config.toml
num_hidden_layers = 15
hidden_size = 576
num_attention_heads = 9
num_key_value_heads = 9
head_dim = 64
intermediate_size = 1728
vocab_size = 8192
hidden_act = "gelu"
norm = "layernorm"
norm_place = "pre"
norm_eps = 1e-05
positions = "rope"
rope_theta = 10000.0
rope_fraction = 1.0
qk_norm = false
attn_scale = 0.125
bias = "none"
tie_word_embeddings = true
parallel_block = false
init = "normal"
init_std_qkv = 0.0143
init_std_o = 0.00262
init_std_up = 0.0143
init_std_down = 0.00262
optimizer = "adamw"
learning_rate = 0.000797
beta1 = 0.9
beta2 = 0.99
weight_decay = 0.094
lr_head = 0.00465
max_grad_norm = 1.0
warmup_steps = 482
schedule = "wsd"
decay_fraction = 0.715
decay_shape = "linear"
final_lr_fraction = 0.0
batch_tokens = 65536
max_seq_len = 512
doc_mask = true
train_tokens = 900600000
max_steps = 13743
dataset = "wikipedia_en"
MLP neurons of a small language model. Each row is named by its layer, matrix (up: input weights) and neuron, and shows model dimensions 384-479. Each number is 128 + 24 x the weight over its row's rms, rounded and kept within 0 to 255.
A block is one neuron, or neurons of one layer that tend to fire together. After each block is what it responds to, as a language model described it from the Wikipedia text at the highest values.

L5.up1161 [151  85 147 104 132 173 115  87 112 148 102 135 168 103  75 130 159  78 114 141 120 101 139  98  78 148 124 104 118 101 180 148 120 129 118 147 123 106 155 135 145 126 110 125 111 117 115 137 148 101 142 161 129 143 158  89 130 116 117 114 135 141 159 118 127 121 107 149 112 114 146 138 164  97 156 107 112 141 137 145 155 130 116 116  90 124 114  76 110 159 132  90 117 126 132 152]
Responds to: Mid-word pieces and table pipes

L5.up434 [135 121 111  95  99 125 158 122 125 132  71 132 112 107 158 138  88 118 133  95 139 138 149 148 143 122 163 128 155 146  99 115 122 108 105 115 109 126 130 123 141 136 135 124 103  98 159 152  99 125 119 115  74 117 158 136 146 168 122 150 120 151 164 104 116 152 108 153 128 137  90 100 156 107 109 128 118 129 142 156 109 154 146 180 166 125 127 130 163 115 134 148 152 100 166 105]
Responds to: Mid-word subword pieces

L6.up88 [177 106 114 145 145 151 126 123 107 149 178 152 171 160 125 105 113 140 112 141  97 123  78 136 165 113  75 161 118 129 128 147 137 158 138 147 133 138 123 125 138 140 112 137 105  85  84 118 159 132 109 116 114 111 155 110 145 148 136  89 133 181 114 136  82  88 144 145 117 139 182 166 117  92 113 115 110 109 140 130 134 148 101 121 134 147 107 127 122 112  92 104 150 120 176 108]
L6.up124 [132 138  95 134  50 175 119 145  91 126 122 126 133 116 110 154 131 141 174 131 131  87 166  86 136 131 118 147 105 104 121 180 136 109 103 144 130 113 142 136 144 137 176 152  82  88  93  75 106 137 120 126  94  97 115 163 138 179 140 116 102 152 102 125 141 129 136 116 171 133 119  83 152 112 166 123 112  58 143 129 150 134 135 109 140 146 120 113 114 140 123 124 114  91 142 135]
L6.up298 [165 113 110 107 123 100 138 101 122 101 176 131 140 179  78 115 132  83 118 146 135  97 108  95 130 114 132 127 110 117 116 111  80 149 115 154  96 145 136 113 147 144 124 154 131 139 141 100 126 148 165 161 136 121 100 121  79 120 112 132 115 139 125 167 152  98 137 137 152 113 134 131  90  74 145 122 149 106 120 125 137 153  92 127 117 131 137 133 101 147 136  54 110 134 123 166]
L6.up376 [139 109 130 120 119 139 105 117  78 108  93 130 112 174  99 125 107 132 135 128 128  68 107 127 127 137 154 127 163 124 119  94 136 167 104  83 133 155 156 143 128 161 133 119 102 149 145 125 134 158 141 144 173 100 136 101 152 150 149  98 148 141 112 165 113 119 120 125 155 155 124 138 130 110 175 105 135 106 125 162 126 121  97 137  97 119 143 123 116 109 131 126 131 154 123 117]
L6.up483 [224 109 129  89 131 142 112 102  85 166 137 147 168 139 156 125 120  90 126 119 136  75 116 110 124 143  86 164 104 136 130 120  96 117  97 138  78 146 170 104 150 137 122 182 142 127 153  96 124 124 112 140 128 102 150 128 153 149 123 130 123 138 115 127 154 140 130 125 160 148 100 104 137 131 151 114 145 100 159 153 123 120  75 142  83 147 146 136 162 135 125 105 106 151  58 128]
L6.up1308 [152 138 123 145 115 133 133 141 108 114 129 156 171 126 106 135 152  95 160 108  79 126 197 122 115 112 137 136 119 148 104 144 103 144 154 126 103 133 128 128  96 170 131 147 125 153 128  84 139 150 135 165  98 105 142 154 115 122 129 116 157 114 124 119 111  89 117 137 113 119 148 154 130 131 135 133  87 122 126 122 139 159 167 120 171 169 163 142 119 131  99 150 157 167 170 129]
L6.up1431 [169 142 129  93 105  97 167  91 131 108 157 110 156  94  94 127 135 149 100 149  94 120 134 156 172 126 176 153 117 136 142  97 124 127 142 156  95 163 103 107 162 136 158 109  99 151 136 179 117 135 126 141 132 163 176 123  76 163 112 123 134 143 121 131 173 117 139 124 149  71 116 130 100 116 114 120  99 110 129 130  94 128 151 144 122 136 129 153 123 177 156  86 132 154 167 110]
L6.up1505 [136  97 177 149 155 129 141 136 106 130 137 102 130 129 158 132 176 112 104 167 114 135 163 126 100 113 125 167 165  88  61 113 124 104 108 163 158 155 136  71  94 131 124 160 118 150  90 141 133 120 118 165 185 115 177 114 110 121  84 101 127 144 101 129 152 143 114 115 121 166 159 121 111 138 118 125 135 145 136 138 160 131 155 159 159 113 106 120 181 160 124 125 104 136 137  95]
Responds to: Partitive "of" after quantifiers

L5.up696 [140 131 146  99 114 129 167 159 149 122 175 131 154 129 160 145 118 132 143 123 129  75 119 102 126  97  96 123 112 122 126 114 153 149 104 142 120 155 126  99 137 142 162 136 142 122 149 116 117 153 120 132 121 157 166 102 133 160 170  91 132 140 141 144 148 121 130  99 128 132 141 131 124  95 145 116 154 138 114 111  89 171  82 135 158 183 105 148 113  72 127 139 140 160 143 126]
Responds to: "Of" and mid-word pieces

L6.up294 [201  82 141 135 123  87 112 133 181 149 166 158 119 103  99 166 177 158  85 135 124 129 109 156 111 110 109  99  94 143 142 165 153 104 100 147 136 131 115 113 123 147 112 145 100  97 144 132  96 146 179 105 154 144 129  91 129 161 162 114 132 142 169 102  97 115 152 137 141 121 115 127 108 139 119 120 128 135 156 129  93 142 120 121 127 154 131  98 102 136 125 144 117 148  76  74]
L6.up459 [143 111  61  80  96 109 131 155 149 141 115 137 124 158  83 142 142 131 140 120 136 136  77  99 120 130  61 107 122  87  87 127 107 103  61 136  84 157 147 128 109 142 160 128 137 153 117 119 133 146 150 162 120 142 146 118 123 156 146 134 174 161 131 145 173  95  98 108 160 120  95 124  60 139 133 121 133 112 143 152 122 127 128 157 129 134 109 104 131 140 148 120 151 131 145 100]
L6.up641 [159 119 123 114 104 124 118  64 140 133 153 127 147 109 164 161 130 134 146 132  91 123 129 142 143 143 159 141 131 139 112 141  93 126 115 167 158 140 119 119 150 137 128 125 106 152 117 145 147 131 182  93 131  99 120 125 167 135 113  79 153 104 129 111 114 103  91 159 138 110 161  85 102 104 118 112 115 126 144 148 141 154 135 154  99  86 127 103 139 101 139 151  71  98 140 137]
L6.up701 [151 105  98  79  79 125 167 114  97 101  94 145 122 112  80 109 119 121 113 119  96 126  77 162 116 137 145 130 126 106 121 181 147 110 147 102  78  98 122 123 119 126 126 122 107 136 104 140 161 108  99 166 140 128 157 124 140 148 142 118 145 132 160 119 128 120 120 125 127 165 118 141 126 124 141 118 110 116 119 145 108 124 144 141 111 150  86 130  93 106 122 112 146 103 137 126]
L6.up990 [121 107  95  96 154 110 105 145 112 100 117 171 106 155  92 144 123 152 111 118 156 113 103 130 124 115 143  96 131 163 111 115 133 117 103 142  99 175 145 122 129 124 164 172 109 168 128 192  90 143 154 132 114 131 163  82 104 122 146 130 153 117 150 114 104 116 120 113 144 119 127 147  80 116 129  84  97 136 149 145 125 153 115 125 139 173 107 168  55 142 120 110 127 115 119 158]
L6.up1183 [152 121 126 102 125 118 152 123 124  82 121 175 108 141 130 159 172 146 115  89 124 123  97 135 129  99 137 126 131 165  91 147 131 132  86 185 108 118 117 107 137 120 158 149 122  95 164 181  92 109 161 158 123  97 108  84 157 136 163 149 178 132 182 115 130 101 123 130 135 172 109 122 112 147  82  91 135 114 130 129 151 156  88 148 100 178 115  99  66 168 154 147 135 114 124 126]
L6.up1424 [164 105 109 106  87 133  91 106 154 139  91 134 101 128 142  95 101 139 113 111 136 151 102 124 128 114 106 142 109 124 120 202  85  99 121 152 120 104 126 104 123 117 149 147  93 129 140 126  88 116 107  85 137  86 133 132 186 137 108 149 112 192 171 107 109 101  89  68 132 168 117 108  79 145 130  81  79 142 103 110 127 140 172 153 144 119 114 138  98 117 146 155 124 123 121 120]
L6.up1461 [138 150 111 130 120 137 119 130 115 150  99  99 169 102  78 107 143 120 129 108 108 115  85  91 134  98 133 137 137 137 152 134 138 146 111 140 136 102 146  87 161 129 145 175 155 140 116 124 111 104 134 176 159  68 140 111 139 159  77 128 106 172 157 130 116 134  81 148 163 156 115 166  95 117  87 125 104 145 129 125 151 156 111 141 141 162 140 102 102 160 138 164 114 132 105 123]
Responds to: Mid-word name fragments

L6.up105 [162 101 115 158 101  93 188 154  81  77  73 142 105 121 117 153 139 119 165 149 113 158 122 126 130 150 129 146 106 130 106 162 118 129  53 149  97 136 100 100 113 153 100 177 137 141 107  88 177 134 130  94  88 141  90 122 107 116 142 164 133 120 121 171 128 118 113 152 137 153 135 173 113 123 105  98 108 129 121 100 108 153 161 137 100 127  85  93  90 117 146 151  97  75 141 143]
L6.up199 [130 135 113 123 142 136 106 114 117 140  82 156 131  99 115 146 151 137  82 140 126 132 121 147 142 123 146 114  96 138  95 120 195 123  79 135 116  93 139 122 127 137 124 139  91 132 116  70 102 103 160 167 108 138  95 103 136 114 185 131 117 195 154 144 160 149 102 158 169 159 104 178  98 103 153 108 140  95 168 141 101 136  98 178 137  98 122 105 141 145 129 107 128 139 143 151]
L6.up227 [116 121  61 162  97  81 153 126 127 141 111 107 174 132 105 118 140 123 135 110 112 134 108 130 136  87 113 218 108 155 122  92 119 138  99 152 131  92 133 118 163 162 112 108 131  94 162 106  85 102 102 130 115 105 132 109 131 138 103 172 130 142 170 140 163 141 147 157 143 131 114 142 148 112  84 106 109 176 136 142 127 138 129 125 125 102 122 130 112 130 156 118 141 116 125 120]
L6.up591 [121 119  89 133 127 115 142 143 127 147 141 101 139 103 146 185 125  94 109 157  96 117 124 112 138 129 127 115 145 143  95 117 108 131 110 146  87 103 152 145 130 134 141 137  69  77 104 109 115 116 129 111 119 136 126 152 126 134  79 155 111 191 115 122 132 104 105 101 165 129 111 123 140 109 138  68 114  75 127 103 168 187 143  93 171 119 113 108 129 135 162 131 109 139 127 141]
L6.up747 [125 146 100 120  81  81 136 128 110  95  77 145 157 136 136 165 129 133 114 106 164 136 126 152 160 116 118  86 129 114 108 111 138 107  67 126 116 150 111 152 113 104  89 125 112 124 119 150 115 123 139 144  86 109 151  68 109 161 129 116 133 120 102 109 152 134 130 130 174 140 143  97 139 128 159 101 148 106 157 130 136 139 137 139 131 129 125 141 110 149 157 153 105 143 114 156]
L6.up1051 [157 184 128 115 151 112 131 112 104 126 127 152 166 135 134 113 131  62 113 123 142 119 112 129 147  57 155 100 137 138 129 179 152 110 140 138 121 119 157  97 162 173 139 153 165 102 131  90 148 119 148 127 140  83 126 104 156 132 140 101 114 150  97 132 139 129 118 111 156 158 112 143 137 103 112  88  97 164 103 114  99 148 108 124 130 129 154 111  99 136 146 145 122 108 131 110]
L6.up1175 [112 126  90 141 110 144 100 100 130 109  83 171 129 129 106 158 174  93 134 146  88  96 105 153 150 112 145 138 107 112 100 153 160 132  88 144 121 110 102 123 135 149  94 149  88 157 145 122 115 146 168 171  91 156 112 125 120 123 122 138  85 142 142 120 117 104  92 126 112 155 134 129 122 114 140 100 129 147 148 147 126 161 110 156 112 123  99 117  98 142 133 122 128 108 159 111]
L6.up1547 [134 143 117 133 145 118 114 131 146 147 116 156 104 118 106 164 160 116 123 130 139  70 112 110 151 132 117 124 149  94  63 144 113 131  81 175 107 162 130  73 116  84 132 140 120 117  91 114  81 104 162 128  83 147 127 142  96 144 132 119 129 109 127 116 151 142 116 110 135 139 148 157 164 141 109  67 128 117 115 158 140 133 134 102 124 139 123 154  81 133 116 148  91  88 104 158]
Responds to: Sports stats table separators

L6.up13 [147 118 162 123 126 109 102 146 125 128 105 130 115 157 139 126 124 141  92  85 166 122 100 115 136 129 144 120  80  73 107 106 119 172 113 136 158 137 145  93 129 131 125 164 117 141 138 191 105 136 152 170 103 179 164  95 139 127 145 158 166 118 117 107  97 117  92  85 133 125 149 128 146  90  97 130 168 110  95 115 113 151 129 112 190 146 119  82 132 129 118 160 144 114 140 153]
L6.up35 [158 120 150 124 162 145 130 124 161 165  91 126 113 113 143 140 132 140 154 156 147 139  86 188 121 139 162  79  83 129 131 135 139 115 167 184 168 124 151 118 153  82 121  86 125 138 126 158  96 107 118  92 144 135 115 151 103 141 108 124 155 150 121 127 141 128 144 148 134 122 123 106 169 144  92 128 146  99 134  63 133 115 128 157 159 118 120 104 109 136 147 111 141 113 120 176]
L6.up271 [120  93 158  94 162 162 139  96 131 131 104 211  62 106 156 113  51 138 119 114 128 127  88 166 184 138 128 141 101 110 128 109 127 129 148 174 150 133 109 150 144 128 164 163 130 148 124 119  92  85 162 109 126 132 128 105  97 126 106 186 123 149 127 150 124 137 141  99 138 100 141 138 144 134  72 138 189 112 115  98 116 154 103 123 137 119 150 100 123 138 156  98 123 157 136 139]
L6.up291 [110 102 124  91 243 171 105 130 134 167 134 161 122 126 152 159 131 153  75  39 127 108  97 148 135 168 126 156 130  88  93 140 134 107 119 102 143 167  90  78 138 115 146 145 113 100 141 155 127 142 162 109 153 112 122 131 109 111 107 139  91 132 100  94 147 134 165 113 156 143 137 104 112 130  84 136 161 106 103 104 109 161 134  77  70 139 153 127 120 109 120 125 101 134 142 120]
L6.up307 [132 100 119 140 168 124 144 120 159 128 120 139 117 137 132 112 134 109 143  81 119 156  96 137 183 150 134 125 113 131 144 137 137 115 144 128 155 121 132 105 174 122  91 129 121 117 142 112  99 158 148 108 140 114 102 131  91 126 109 109 160 156 112 110 151 137 201 129 109 141 164 127 106 111  83 112 126 100 133  99  65 163 137  76  96 150 129 144 121 151  94 126 166 152 132 160]
L6.up312 [104  54 140 157 161 136  96 148 152 162  80 141 142 109 145 160 120 133 127 110  87 118  86 161  86 115 127 136 107 103 131 121 138 145 139 156 174 141 131  99 143  81 129 135 101 116 153 159  83 180 173 158  88 124 120 117 132 109 102 125 128 112 103  99 124 101 152 109 127 127 112 135 135 127  75 138  96 144 104 146  93 145 141 189 148 148 119  96 122 127 108 100 114  78 176  85]
L6.up371 [137 108 153 144 112 125 138 113 169 138 133  96 114 142 126 124 149 142 106 101 158 133 116 106 159 154 124 140  94 150 142 151 142 132 127 122  97 147 169  86 125 160 145 130 161 161 166 103 140 147 162 166  85 141 134  95 130 114  87 190 166 136 127 125  84 130 170 114 183  85 137 125 138 133 157 102 155 146 135 143  82 144 181  83 122 129 104 117 100 106 114 115 145 187 139  99]
L6.up1322 [127 141  94  88 139 139 119 121 150 172 166 164 124 115 117 119 137 127 138 146 164 131 127  91 178 155 158 136 135 112 162 151 152 149  92 140 164 161 138  88 134 123 141 111 127 142 149 112 136 147 124  98 126 171 120  99 143 135 132 112 162 131 165 123  65 129 138 144 135 126 129 112 128 125 134 110 181 119 149 131 154 144 155 110 130 128 124 168  98 130 135 138 133 156 130 162]
Responds to: Election table empty cells